python train.py --hidden_size=320 --intermediate_size=640 --hidden_act="swiglu" --norm_place="pre" --norm_eps=1e-05 --lr_mult_down=3.0 --max_grad_norm=2.0
MLP neurons of a small language model. Each row is named by its layer, matrix (gate and up: input weights) and neuron, and shows model dimensions 48-239. Each number is 500 + 25 x the weight over its row's rms, rounded and kept within 0 to 999. Numbers have three digits each. A neuron's up and down rows have the sign that makes its largest values positive.
After each neuron's rows, "fires in" lists the words (lower case) most often at its 100 highest values on Wikipedia text that the model never trained on.

L5.gate418:490521505476496504503483449476529507519514501467473508500520523497524484518499492532499490538491504515433489477555495507506477516492521490456492496525497536465478494515523482470475475474543509451474509509535519523533489522498477487490492529480549544501505493498469501489467519531499513517482518426527497507486497508524503468479510499522506481511471493487502540503489510581514505519514469486544486537513477480525496529447500516462517534463510467542492468495505521523518511515495531480521528501506481524491579530485511491504472434520499517486476502506465487519489526500505533514
L5.up418:485492486501524476493477487537502537500428494537503502517535522532485519480481485470507497496485523501481479470501469503544508465497537552541516537465458473526484549515513488490477495531503470494512524515512541519483511462485477473496522470518467501472513518521463486470477484453503522473493495538466499484474528478478514498494483524481509481501458476448509506468448457476506483507495486494459498523467478494509504530464483488545532504505434489493554476525467524528465482503520520492483487498508501461500522483510442459437501502485500499503471495435460481510520469445508502488
fires in: "and", "or", "but"

L3.gate104:537525493521493468515532498499499508536461459506494481444434501489497481486499484496462509551460511502532521495491500499499519531518517515466491483487481511552546495484517517503501492480472501466481471518492494494513511496470483473491498536484467507497535530560504461509525507493509514475499450491474510485509516510475487472513519537504539561505482545517505524476526502491494524490493512497548476474513490494520499482537497501481497539522522498468530556543449492542478460490484490525510505466499537482522528508475532536492534464478478484504434492525484513505479491499528508502
L3.up104:539502487480498490486513498482478522511483442456540464510542504501462492457454534487461497434512488478524553499503523525463547501484483488464507490483491461478490460516503483507479537494496490493434479526489528471503483449476504450500492507486532480498445489498508494489520500464532584506518444469453516534535504520483525487512517484517498516516514521471514494460531488547500530502502468498519482517534514472531530513471493496477519539500527457474527483466482481484528445522537487459508483466472535490467501490507527504498487526532498524469510492465524470501505467521495486474
fires in: "of", "into", "have", "time", "female", "were"

L2.gate344:507477470490457527472456505480495460512490515530507550484526511511491468500494510506467498484561480476532510468486478492490559519506458481457497511504543503523497531463501451506455479492528488487499511473494505481486510514455488483499506474515516496538519518496562457501495531440503517502526500480462529543521493497491485511482469444494480517504516455484483459504496506488499542511451498474519493459548516524482524459551507488503491482475512495500533516531526474546533483515478477543483511502514481490491525486506502544472518472456505472493533467481515509478481491491530486498
L2.up344:508495510470535503498492496492572498510505532464498520516529457477489526493486501505508506520509478509491505468474487501540485497460501497507496488514491497501513480503515513505520493499524537490524562549461447464604493515491494476493485490541495479539494484536460508509502500502541461501516525483477484509483495511515541514489522463485493463494504504447501472480486515501549501488512475520492528488456526508487485499525463491457516486477530517504528505484521524515472488507506489500478501509488544497507499559555466496509496517548502480460579511517491538483516490493451533497
fires in: "at", "from"

L5.gate63:457520507524495477560511526505508509503497495542532460479473501512491482468501473506534547499514530495445534505455537538507521525477512511527496495465522546534481488488499501469480475441531502526511481497509533520508457508510515504498473538498486485500491539476539531479507502518526506466500498487494500513503509490498500497482499519512526557510487488474489505515489534515496500521484531538504554473479521538505529468539493511492526488493493508529507510498479538486506453483487500469507500479539463501449475479483531493516486481531439459531446467437506490528489555456550496491
L5.up63:480463472531485517530472467542494511547508499533487461514520466505513513485516514529500533482486504520507519471503507505513468499459534497470508509479495556528473450510483543500516526469477482504440479525477522526503485505515466495507517502525529477556555528517515505461487476487527490485525490501483489520480438485486462474512496547455506460528459464508516478529491535531516484504558503534530515502492514523472444473493493458549532476478493515550477492478489524525526467519487491491496482475500461514483524505466482500503525475529523531560480484498486483518492490493481515513
fires in: "of"

L2.gate20:524470470485509499518456508517501500527469502489516493504473494476493520528490480502496531511493482485496454507506530541487529537481511511513447513485495500488540470508559508555509459499540481465466502521535517464441470495500483470491473508501532449524463512487489537525503505523478498499474519509497503487521477529542498500522506511542495501510510478508507482511498488491519482511522503480481488525497503524456475478525479528467514512507531495565486511497513493486501481543491458471486473487515566529476474539506528463459511531487501499480524525516532513515500507504498513445
L2.up20:488477494488483477475488482468513485517464470470485484503439511542482500512510497503524509497525494498528472495505487538511474511501450466526458515502485510509502491544456509546442490498502541512464509476468492468470559492511515469483485483505495470496524586437516507545481516503478434495551478513495482453494502501507492515562491515524539501475480500543501539475510501536550515434526495511514491495522447520536468514521476555475484503514465507496495468459503486540513507515490478509513471467515514513507471495494494500527476501533512499503502516521527524493486492517467514489
fires in: "to", "into", "of", "made"

L2.gate201:481527494506472498511463508501497502471471508503473477500481536537453521491537518520508485489482493506470485529478396479447497513450500557468523557504468522472490488501560507475512523496499471488489519519514580481520506478521509571480521503470483474474506514520533524507478493502495521473523477500492529560533512478472511524549489481540505497481504546504527481513501467507507473443496491515473536508504463471509515535476479500556540488497498448484520481504501480476538541470482509507513526511470494516507522476488474495490526508508482480520479478510521469506521484538501528525
L2.up201:432494526477482456488476514477478478514509489495472480467537500494491541488535481505511457468468512509514499506539473495486515444488533510475484562502502507504458469514502489492451510562500455530467483542500541522494485470528515514461533509535485540476503513507508538512518502481476483515488524486493482463558517456508464470546484544508497462461487505484526480487554512550507494474464522485494520479489531497490519507472499483530508474488487466508549499495519523516447481493477536481558529476514453517518489516521495514506496470512472508502524479525515432466474533471466497482
fires in: "for", "of", "de", "to", "coogee"

L5.gate238:500514493503490517464501492479523486523473522462535470512480509501471496506514503540526494524474477488496504486532520486519472504449509493507505501498519473496520486492491542487539531531490550491491497573472511475482467449461511495557478491501527510535510546502497501510457509452563502488500523512448474515537535484508514483506457466499511493524498541488492475515485460519483503510482492498490464520499444488519412508526504544533481534485503525518520493478529468467455483526513481507516540469527525526483465479518506476462525481512480491516533512479492557490477468483511550502
L5.up238:541524517521515498506489496447494520487495460494527475492527519506510461524507476539486517442514482525473499500494494453485495510504548483500502513447453497484494492473537498540492490471498500494511506497499496494451513498498475528536462468489539521511503470536479484468485492457490509558473501496526511527488510488521514477477482542451479528512506483478496490513475450500482499555520499528505541505499502487510488536470491510472483481480491536558578506495513516536522516491496461505512476487503486469500519559457529475545558461481490501475501455477466495506510459503517487524
fires in: "and", "as", "to", "of", "also", "or"

L2.gate180:473493513498441466512477496528485492500509458495517553490460444511499476490506458492502507472425526501494478518517491498475523468488487500459538515507482486485529518509521543501494534469477516506542516503453561530535515504545493525510525491499500503488480486491514515468477490474479507503489461528504491492443476491523497531526489495527526526539510479478499495502454515538485473496456457511522470477499511477492496499505504564525499498459529497525482472484497513490537531530552469497522534501472524512536515499533490542549476473492568521507463529548529537472516479502513500522
L2.up180:498473550477505480536527510515510498508513515500499528508466498504497497478500468529475499531479472495484535537442507507522507532542527544475535498505508490527491489492500540475539491531468480462480487486491507488506511515504517506519511501471482483511492518461530503501519495532511523499524523519519471491463484494453513498539481513509520486500471482465459524493482472455514505503476480481525523534481538464437488525498443476485437509464518535528509442513499494491565513499470476476548455515509472524519492481539528495473495502524510527472508477451501470453516479505452541514
fires in: "place", "states", "region", "location", "australia"

L3.gate537:515495508506444539484480515491501526549505552505487543494530500531518530511494533459410502525519504438502511500491476504496526485493499513461489451511505482517502546495484514456512500487504484488467545553527478526488480525537457477536465497512490516511527487535487481485500503487493493481553507480507497543540470495468470503498457502491503475526548464540501499509516466441475481552504480492500459526474504562522447499491516476496484468497517463502493475507463494498522504496517480472508515503461474496486503495489535517538547481480577514526565497482549502531524504442496514498
L3.up537:496560521509513503463509509512499515518537494492496500454467462477539512471484479495473523464468513511499509483527495458512538510471496461504474459450516490516518513444490508476507491499482516503494479530520482472495449472556487504518521479487461502542499473489522513527498479463545483513492475453493461545483496494503511549476499502444491506524498479508474516518500493458474504486501489507511502516501505513543540482526490450487509466529493501468509488539524502543555523535529498523493504478469478520469514528469475502562524484484489473484519493508457505530507493465489522460
fires in: "from", "between", "by", "in"

L2.gate197:491514548538490482460488453550539496503461457526506508495530486485507482511538501508531494436504507509510490455508511512476479481511486447484491472513510496497487510502519494512490485520538469478466501526484566511564482462500482550469530503487465503473481548549511515485528525492501474483525536516512542537531477573512484486474503573506545521504495496529509494483521500511502472473488489499496511521492478527488498516513511456528536517488489489498524533486492511511527548485550490534530507483476507485488516459491514550510530505553463497533499483481478509527534533501508496482
L2.up197:497469504524517519490546500499515472489506526540474492473547490490560454464502448469485512476508502538524524464518530528518508503501500501474502441520481520527508536498453500500435516467555509489474485499513535508484521504467463522520509456475505507471516534474532529491526452487494532471515489499478492484509475545475492482489516479490551510585515493517487501449491558475564493510498516505482510509517514477446499491538486492519484501479478487463478531535476510508545500439505524504520512504513485476481500522514492473528517496513521529502475489456484510516517504516510491506
fires in: "have", "are", "of", "has"

L2.gate199:484474524488462480556494486512510471486484494534502478534450497490489452495487526453459483489466508492481563531501496481515498526469489519463455487472508509472493501487507556545531485526489522468528525537502489473506490473508498488490502494442478485490466508491493506511541483495498507516503471495500453500485506501498497505535469486484487503504472540495516504524459524482511482504493546451499509505468512501494497507511548484524503496547550468489528461497512472471510538451518492499502518538497519495505513506483531493476516478534513467532482515491506475556523469500528480479
L2.up199:490511502523505463545493483503465483522531486512477444545487483479474484510503510455490506476464484546495493481471534527497496553466507510499511441472479527490476465514507543519489499562498523552493465516520464528451446529505489474447479485473513533486542515482502530525519473556479464501538505498485464465486535522481527527527494508477553526503496457527459491485471502508496498519510516486443480518467472498450474492506526488512492492518497456491492496515503496488473513460500464483514485528537464488522506469516492458465543517518508488483487480521480484520498549510482516486
fires in: "oil", "up", "down", "of", "uprising", "upload"

L2.gate637:532500470498521487479518500521499534537503532480565497497480513513502551506540473548499493478481491533494499535491469488498501525533516529487528522486524482501521493499510513491543514468443547525494475461483484538523510475494552506511523510493528465544482521496477480513460527493513504505527499514523480500504540524466537524487461521511480456515486491495504484505503520495467483491529508550516479485487525473491475468527532491494487458532532507481529479505492439529523496507487499508510471479501502484455537493476476508486510526505556460478528495516513500466502498442509510497
L2.up637:485541504547529530479510506542506491508499527475509531489490519534479532489475527505491496487503498471466537529459569495537509486469526512517472506548513522492516446513476448498515506494474540547505505483492514475458497456496545498532494526512476486537495485499483482533465467479539466514503498511466530509484535469532465535485509459497502456478528484539523497551493516497531522434496546529541492485475481529499497472506511488477490475512495518491455489488542517490506518540454517461542500482488483489452488470492491502467512474487527546467531530537523519513514485512501543494
fires in: "in", "of", "on"

L5.gate62:447486527529478511486490495488467505490503487464485467477497540477503520472501487527548553528457488544478485490531531486499533532531565513527515556502493523511488500522492456484464500490497498485510464536500505491479538479477532500481504515537475482479504539501480509503454525499511493500443474526536511520545497525518498530531486494473469491523506478515481542511485505496471506472504517495497497453525467507547492503465474485484508499515480494500503532514516508479446512488523484522504500499501450486470485492483481522520529466544475496527519480511466512462468485475511543453
L5.up62:517515510490482496495503531523507533495504468489480522497494544483470507559505481542522465522523532523488515496502505517502494498484471522480496505513515523484482496492498500470498508439511499491493514467494480501537456486509507533519484525483506482512515530491521523509545470483518485518512507531503493556488508537476516482472488443511510506539460460486512509493490452504490505501476538490459575523479468482519524428493508503497506496514498463486460475462513497475546515479462494506524518475485514499503466467476483468513540502533534521499502480451538489507491519532541478485
fires in: "in", "of", "on", "for"

L5.gate193:485451454519514513475495457439496453501486503497518542475523523506512502512493464489498519524527507538452492479545480485526492510485520502490515518529546476496484519471494505476506524503478517493530507530494530475500479522531503528532465520492478497513475531570470515435470532513512482502453503527530513496521481508480506510458524486513523470498499499504486512492533472526518525489498479504513544491513518518465511476539516488472463483481501494561476441465493535551475477502515482486543480482515505492507524489481495459463512454478533530536507495468546527499532508504536501497
L5.up193:511505475539545496487506480489498492514520526503496507491527484486520493534491500508525476497502472487497488492485471514459478461521491512505458524492570519484532514503500488502568462530518490489543495489521523468529463501507509560477528504456502518480505539509516485477472509490512487499481489508488552503526489517542453502524499500506529452506505525499485429515479476485469529504531500522483531505468507487509532498546496509539504466520465503528519515546492499534485465516488534485487494536499501510514472480501482510484524532476541498517522519460532522498503565472531515525
fires in: "by", "after", "before"

L3.gate389:500477485471481473421463508513494499488481508494486485422515514530565482544530496533498502511468523494509509488538486479467534457522502479498464464487535500496511493488476535532499549492472496495466503460478522536522485494512474519482548523489496517477506513461547517494508519535513535466429507512519478555490482525540492535519491511484548521536450480441511529489470513488466502506550502484489518472540505517549484514476510494513488510506496537470544514543548495500484480528471493504525496494490458467487527517555525468513528518500512503478481486494499485487490465516499522509
L3.up389:505512507456495530482530513499497494510461486455502526476457492565493471526454527492458522482479533484527500494515470525502563495475477502502489488506524474501535479481490514513498459480491477540458531519463473566530538507541546489514486529525475476486474465490515486498534513524484540484495477496526506518495507550489503530493528499528568516508497509481496497483551521516477502485522482515469499523484546526522511491514503514501531468484545502459503510510479467529495433506500486504515485508494499470533498527504523516450545495467491499476454497515502497510525507535501489472
fires in: "of", "are", "were", "top"

L5.gate31:520510512527470471484498510530464498469500485459510513476514474528551461494532480518472497470484506557501534492478553509492498541513506492499508523440488516469482518444542524511463520435509486492524506491482511535487481539480497529535476521490465516515512536507440501523470526437498499497473463536489449518498524481511465467486475496496513503539493493495498489482483502484543480489479510467495494523505478454483527465520491502442498500512512470490461483497499478501519469464483507503482490467507520481488497489487472512531520502488524524459526486500483504504537502512495475480
L5.up31:501460496492506498505461458453492506480474503508559542503500497556498514503505545516531483493515483551480500486453544507498514502521506478525503487484492516472478481457497544481456482500510527505545475465510505531498480507478527520530538475479507517509528508478473509544509496504470507487456453518495492445478471526494509530490468517455499518507486492495490539518463505436516470494468504520488453469491492506485538460519514505420513497527502479500486511475476502538494509513471506499504528513504517535490480533471498495517516512481414544462492504475479507470491461479509521453
fires in: "of", "about", "for", "to"

L3.gate361:536453504504474543467512509527491494480525469481495455501510463496500503563472497465491518493512517512483480473494456523503521548524504488521480498491429493471452537520564497502502529558485519469493474498427523542456506546485475519532534496479497496513508513534464498522462467465501513491441476469500494488497482486514538484497510501527490508526501513527481535528467479506533516487502452493465503502494486487515506559472535497522488479500482527511463517560473528529509475500480461511504498439523474492461527505498467495467499483515539474517514492498473531483494518518536522479
L3.up361:485480531479531516527495502531487533495456490492462514500447482465488525478457540509517536494472493521473518479476508529498475496530466483523489514506521463531489464489517534499461484500486496487464479493448515495483481564530457479515545463487500440506523525533494511469493489480512510513468506475480445539476529485528565491488454519506490488507501504481513490477518493485478558535454460486457483472520513486498540483486498509498497515459468516487515490501471512470503508490461432495466496485484434494514505502509465486486514457474521506523487530495520524490556511528479501494
fires in: "by", "up", "with", "to", "against", "out"

L5.gate244:445503475498517529510484485509484514482520499492521489513531519516490446485543498465515515490514574520513534464478530492529461504519505501528472493519460530478471532502503552500485486489504515489532475498498522554512481513492536512492489520469510511530488499495519498544540509466501508460538478495541490551512482482526522526535514503484500509516481488531468513472443469516496518458513474505527512494467529497481543498499511512534526458514495496475495474535490538518498465458478489506510503455492519532463504501519472518501533562486501505469494496490492474506509463498573503501
L5.up244:531444523525495485473514458492505536522469489452511532486505499528484461469474509508525519485538494499488529534514457492457497524531481529525516488473529461461462512463501521476464460506475474494508498519465562496509498518477489492514490480516463489494509532498508481500468456496472545486494457510491522498538468486453487509490527470486498504530499522537495492510510473522502509500448518503527540497526501531518548478479475482491516483498463479501473493522508555525521526504515480488506502505513469452480485505470500531536563483453484515452487512471471528531470490524487492486
fires in: "with", "of", "by"

L3.gate561:509511545519507439511505516510486497503530470496492489476497528513520516483523492492517514504510494490494505500527485463556493538475508510497532515508526503494511514492494487508498551497519491513482499475493499506506510497462513522459501555533530442540528493499491499501487509470501480469502473525500508504508501520530546502518464477486490482464497511493497488496502488492463459482447528430517498432537522514503476490506509501526498506503508485518517492480504486494493534480533522486480525494454475538512526536473464506476532494495474483515530477513538519504510485526524490487
L3.up561:501481498501504492488486519491531507527537451484501501493507500565474518470546522505532471535512471507503471511508512434520498537517493530474519481509504497448543507517509501515514485516502478547490493505525533485490515496514513514511479535480552513516479492445504491465488464472497467478521491493532505502483519522555524515503485490475524498477499525442543473480540466498505441496481554492516512463483489496503496531521464485537523531485491538504531459483525540487512479494493490539487529524501483508508502478465426464495531505489472551478527489470455504506511527503492459491
fires in: "of", "in", "for", "on", "pts"

L2.gate296:503522510491520485517449484518497506476525538500480535480498482538524441501483494502478522515488510476518500492484490473498491489521521510484507488460534494459513545494490532476468492488505526564487519497452487505516544510511516531491455465501509483468519485500489514561493453540454498498490464495506479571464519480540499494540461510513515509491497503521511526513529507497521483512492489467489514523452501498519462504539497478468493485530499500509530499486498499520490468464510490550507551485481512505490509497504514523495467506496499468495476493512518539494472502482446524475
L2.up296:503539502493539523494497482532514477501490503546522485470498499517484536487523479484504533516534477511494526486524452467529497544546507481499474491537542492495494487511515472513496468517518502532533485504520534453465495490483501457508511506499549499517490499556474526508456479513487530532449498535499495500519463490482490501499513485535507465485530515472529544506492483498509502515510498477531465512489487497489515480514499548438483468481534494520501510546472508538506490510500501505517546501503524510488478531530495503484495553487554479453523509452510474515486504460490506528
fires in: "of", "reversed", "revealed"

L3.gate216:530494510440480519474468498524508489496466505545459498506523505513524494464445507454491511489487504511497518495537475510518525505533540525490480449505491489468485446525512483538475494500456505503433505490537485498518510501521525531512486494481510468484459470563460490476449479499525547471501487529483474505503493495495474529513494502507578465524465516497520499477487500498472458493514501436500510515495521497498492503491483482507516522492516517526515471505497508512524474532464501514488489458488518506481500496503564521481517512483508539484493508536482446502485510492468558489
L3.up216:530430501466496500490542495523489450493506492509520476474544513489521498521493518504500492495527510490533492538471500474496555512523470504508515476485497537444481486461492512484478486497495484543501475509488542523472521460500507485513459523475489483489485477565508516485538521573481523490522477518501469496508502535537507535523519519536501480538465473514501504496512547534459514478472504463525467507517515494499507461540456546492482516520502508480508534447473511472511474483476520487521469490471469494520497514490513521504491478473506465485458497494483481472524494517460521513
fires in: "of"

L5.gate564:507532492503516488437513444486504519530503476512514499492483530535520509535494509449483539530496533471460546514519476501496469514463462523491531497483561485486526489488525495521464510457456506507487475495500514494495481482506486523506486481488505507469481517559500429515481454474510512450477535496485466449537469526464514491526500468487490519528501501535537447504516560507485509495549493497476515468480495529452514523473487476470483504497506529508476500523485492475519541495472509480496470532491512522485522501476528557497494474479500566520479498483494469509506519470477508485
L5.up564:499508491510479477506468526579499509510513507481565477519515500463467510521481479457458508458491511519494528509514470537480532483500469537479488506515459523504533507486503524462489512505531486497524519535509507528486507462459497483467465484471550521511490468543451482480499460482510527470529538497460507480523456469516497506493498472522519515510492527536534489489490462515497521507536492472494505478498464471495522509538500524487498496525512515493520467523471509510497502494467470510501503488518474525482464508465519502521508485480489474477461459490437529461565465430535545524
fires in: "to", "and"

L5.gate66:492509480533498487451477495545493498515505515487459445530542453521514503540515506512549489486534520521483513499473499540527513471486503441493509499509537486496483505453492545503478504513512500509512494450514468510521512493442478491489551502484510490478468478522504481479520521515541500465488552553527478494487502534505474521520490458520491487538480547527464537549482521518473539504512493482481497515520517545532480515517511548524508501498511459527482480492500520516488513484476517486454501487515485536533486493479513513489427508538519455535504487498514544541496481490499470501
L5.up66:486489454484526494505538492547513498478487484473464481516464531511442531528523490473513532515542538473492515508518511460513503512496515487502502528490522498474478530474523520540504525547493506521503492516471485535558508498480490506513477510530495466442453449535476517470530498476525489491498544471503532523493561534505500476514486552542480498482496495489509505471499506530484484464515549490435444516483467486497493530488510496466492486510546494474479484526513484528503481507504526528516507497483476470509512483496469504504530530459512484512527517494572524489494492482536488514
fires in: "to", "i"

L5.gate239:544490468529471498475495451483498491548507484538519492587537521483550465535538485498517494501477519503509467487542497497496469497471577484502468479464536534511511491526478487473467540486535511539520496480490530498520484487512482477476507532548493542495523529540501502537517472453443485480533536483493516504479510498488467488477503542498475464539486501481493498500482500561486514503508486451516487496488485518465504484505516506527510512508478495489462498490474481502513494427488472489505518490474486510471481489468470437534493519464493498506507507512492509515480480547525549505
L5.up239:487508487498489487512509462506505484519476514503515510498517524487488469495517496491486482534499555444485447475485455502487473455500486524496495538479549505513506492541506528499483494486476462477489494549503507518535560489496510486515523496557497503524466493478481500523505507446539495497504488518489491530457490531504555490528495527507478511499498461514474483512521518518506488475495537517512491515532502548503465480532500462496500519503505501495447515480542492492506529408515520501561460512507478551461480462517517491454463536486499533498466502481519493515534455513491507527
fires in: "has", "have", "with"

L5.gate383:506515475538517510481518486496518528505467503510506499498457516533548496488545548490515546493488499463490470476510494539537519497538505540494492494500492468521486484492519467502515533518480503522541466535513541475498495518521491481511497512488502525518519474529464554489497475497487516487495469484486495515494522479491549509466483499473493509465499521532504516482529507480462509485461544537494488509512463478522468477494451472447479496536471483498478507472521519542501501501486530507515527489537501486460535542487504461520495544495536481535472521466472509480520501532473505495
L5.up383:503472500503485500506572467511524499504495479476523483531506490459504502467498538463500542505528506538504496469470508534522514479514453464512505479466508510465534543468501512464487519481463502565502463512489481491449516520492473485482507475528502535465490490500487562524493509493521490526440455465511489510510484460493523467504484484473507489511519485528483466489476508532481507524462487526500459506490507507490471468516483500460467460502459461487496540465507497507493510520481519543527542516490466477474504483463499501525542530482499496486488503522473501506513444496477485530
fires in: "than", "to", "like", "around", "as", "of"

L5.gate227:440466508504522508529486473461535496468525506474483495486568455556496510508532497482469495536519499487480510491493496511515491520533522464543544507493476493499497520560485498460475478503509506469517517512507503490503488518456481532501527488484495483526468497521494485533482534513476488482474487534498510492575488474533526522531502465511482524537502500490501505503473472493506504502523552486487515509500485496502513538504533486530544534519482501493490478495473539511493490517530496515482477451496467488486554493508468520542475500452482529525526483507482508489486522489528530495
L5.up227:519522505541525494533513484490514484500524482508517465487522482538480474509466503511454519484554498511498534500500465472481525457477474498493510456504537481516489515470515502465522476489490474484449485537526496508461513522493490527450470550501519495500509501491486490484490523458488473513508481511480456525490454506479469567469518493504466533488455494519531473459508472464533511519474521522474492484483460476468488474480474524484541496521471526525500486482521471553463480503528483509566499468499459513542496491542501547515535522526534504534513490527468519516475492494491509490
fires in: "to", "of", "for", "a", "by"

L3.gate97:479486472526486501487466492485489525493521501481475448469539504504490482486523480514512547487466485462496514460481491512444450512476496526498543507502511483499537447513568496440497540521506505471503505521507557489454456514449495513538533489450482476512508530519519522525537518550456542497512509478536500473542506504524456512515520531521509489499489522510485549539507449503485526546520526477471486504506481496488509461483506526480475527522476511545467508520512484536477531489489499469483516537492508496501481510484454519479512514526514544537527479486490526515516524500452523534
L3.up97:485499486462495520459475539508519510566532489506504504486539495509513508458495540535518480504498512492464467540539492478496498528498474535477500489521505516456478468558493535491541514497474573540474503512513467486475512481485476515509483491587523534534486509501500466466507493529500504526500487485507495492513482485439490482460480499508510507512490479516468532542527478495518504531502477472504526507478559445532523500513483544506466518480507516500499506461478501478468507475510503493470530516494498495505502460472509481515479492486527545474510557481471495457541491501458526520
fires in: "to", "order"

L5.gate522:542481491472500465481479504495485462512510490453476496482492478547507452475496478526481473527514503469484510495507515487492502521452486516524512491483492537494465535506498537460462530479516531522518508507496493507472517475540475520485519529462503505521494544513526498472505487462502539522479467529479513476491514474508464496519518480481461460479468489535511510526515488464502498489527472542546541541482479540525509530494600486523514505498512522492515510510485509545507475517484508489521488485505505513532483488485506464534524509497494511521546505533507490503473493508520531501
L5.up522:442462490505500517501496481465508462482521514492488467507495461538462523524480494505550487502506481510503552480531484489472454478485521477522507520523526479490455516485533503461531547491533462536531507506472516515524489491475436507485498487481508484472441512470503497523511483425506479555478455538476499540517491521492474491472479452476504464497492486492501492479525487450468491498497529490495485488510462512516510473527513478493554509534471488504504511487493459501468553446517538503478520481514484493510468473491456480502536470490522551535512493482520485502501513461547511506
fires in: "for", "to", "of", "that", "by", "due"

L2.gate628:548483476545477489489491483503499501525486452511485513477502473497521504516500490483476525541495521484536524483479540508517475575495494554502510511501530517484475505482456483465477507507496492481525470503492496523465503506506495503528524519484411538465499493477463512540501510510494532515448525456482520511550505531489505500509497482494499510494524496529541485466452495507540468531485504453496495507512512471504484522522479512480540485505508542451466494506478498476509497504514485460502492493484481466500481557512513477474506521482497520499481472526503494487523507521528492551
L2.up628:505490486526472492448517510488523456486502500485508475472510457524498511530488497529545516516496544502470501483510544530504488519488497478530563505488549484506504539485482478492488464518515454495511515507471496461442489537518470526513523502501478489479501454515464506516484475493480538481498510470505501495531516482466502511450526500472448479516532491524518527494492518472500500525467498510503468469540516516488494477500562496519508485498469480484450530501503517510497510515483517496490496477501518548486498515464481503475555485505495518528514539523464503500501488515495498493
fires in: "to", "than", "like"

L5.gate338:522506495485518509502461470485516478496526518459492498462479530525488456479546476513522519492484494502488496511511524521460494521455484522467472484519498512508511512534452528509491515500535496489474471525492530484478518502474505485504513479498531510487527500523497463499525533492474488504440492527457490544518513517452499515516448539512506535528551499471516474532497481502521492537470484475474550499531530486487527506529468527455487499486522483516452448514522465512490474492521466475475515511517480506516441500464511524456477534531544509470550474522520540470485510499518502511
L5.up338:529519483502541527454527457518504479524496493437475503516479489512468488474497519457497527526482537477504502496484542526529501491496449469452497504537502521492530505515484481455471510524484502505481523501463526500496495543475494481492533467514532501464485508508517459464435457506483488523510487540482515530513472527480484523485466501522508515535508496501504487516523451513480555522457493527502476485492474518522518541493512486468495513476493504505497462486476519558433478543453468512476507507494465525529457510471478541468461467511499494481508534515517521501546505478510515529
fires in: "to"

L3.gate178:493514494508527461517497483506503501489520515475481507479492541549481513519488497469462523511528495522489515500544479514497457507508508489451430482501480465487488485488524505504496519460508485461508484516509509527513474433505483506493551515458456529492461486495465507547491480492519484482503507501470506492493456496426533511493496506485500491516504495519464523541483514517454485479483539521512455499545509536546464501552489551522545488542516563453510490505540498522503503512483504517515510467504502503465481534481492430533492477479504530489510490488479499498555501512526489527
L3.up178:505534506478518459509502503482553511518486492500501514483495475472483520536506563461534555463513516535469491524513525502490465536470500518470490512489491457507471473475507493460506494467449490490503489511481464498519475493471502521514471479506498508492516452520480438535514491530536542519489443483474521487455468524505500506498486514503499526531515532513492489513490487483483502448465517517499523478525500513472496503509536491517518544544503533480478447537471471500516528501475451522486503480458538532484502509479465451507471521482451529492535506512489468486512500510494514519
fires in: "not", "t", "s", "to", "would"

L2.gate420:536481507530511493548507494502489450524500493524477496497468464537530477464505536493510527522482470512483507514519519480510473493535472523440507506495497509526478510515522513460474523512477546487480488496481494487453494475489489491488516525453480598498468516457508471503501566509466490520519464552491500522490462493524546467478492517471493506483487482507528531527459525553499511489487456473524543541469543526496537452521492526492505480497558486481507480572474503507434540488520482513518495513529510494533542495495491448481540484458477448514504509477522540488510537511488513488
L2.up420:542496453522484525509481505519537502461502506512550488477521493477511511519490501479536540491493530527484499462513501452486468482571488525523489503523560492509477476482492499474504514495500492490562472478526479499494487458510471477480487509496494493478506514427515487567477479494505510492507509514494498501453499501508459499514498569489493499478543485503481464471511512497485469515487500461514533497475503457534524449474532478516512519508501475501544490518480484514506497507510495527468519535503519516507482509531530473519576486538550526536510499506546538490498512479513529511
fires in: "to", "of", "into", "heroes"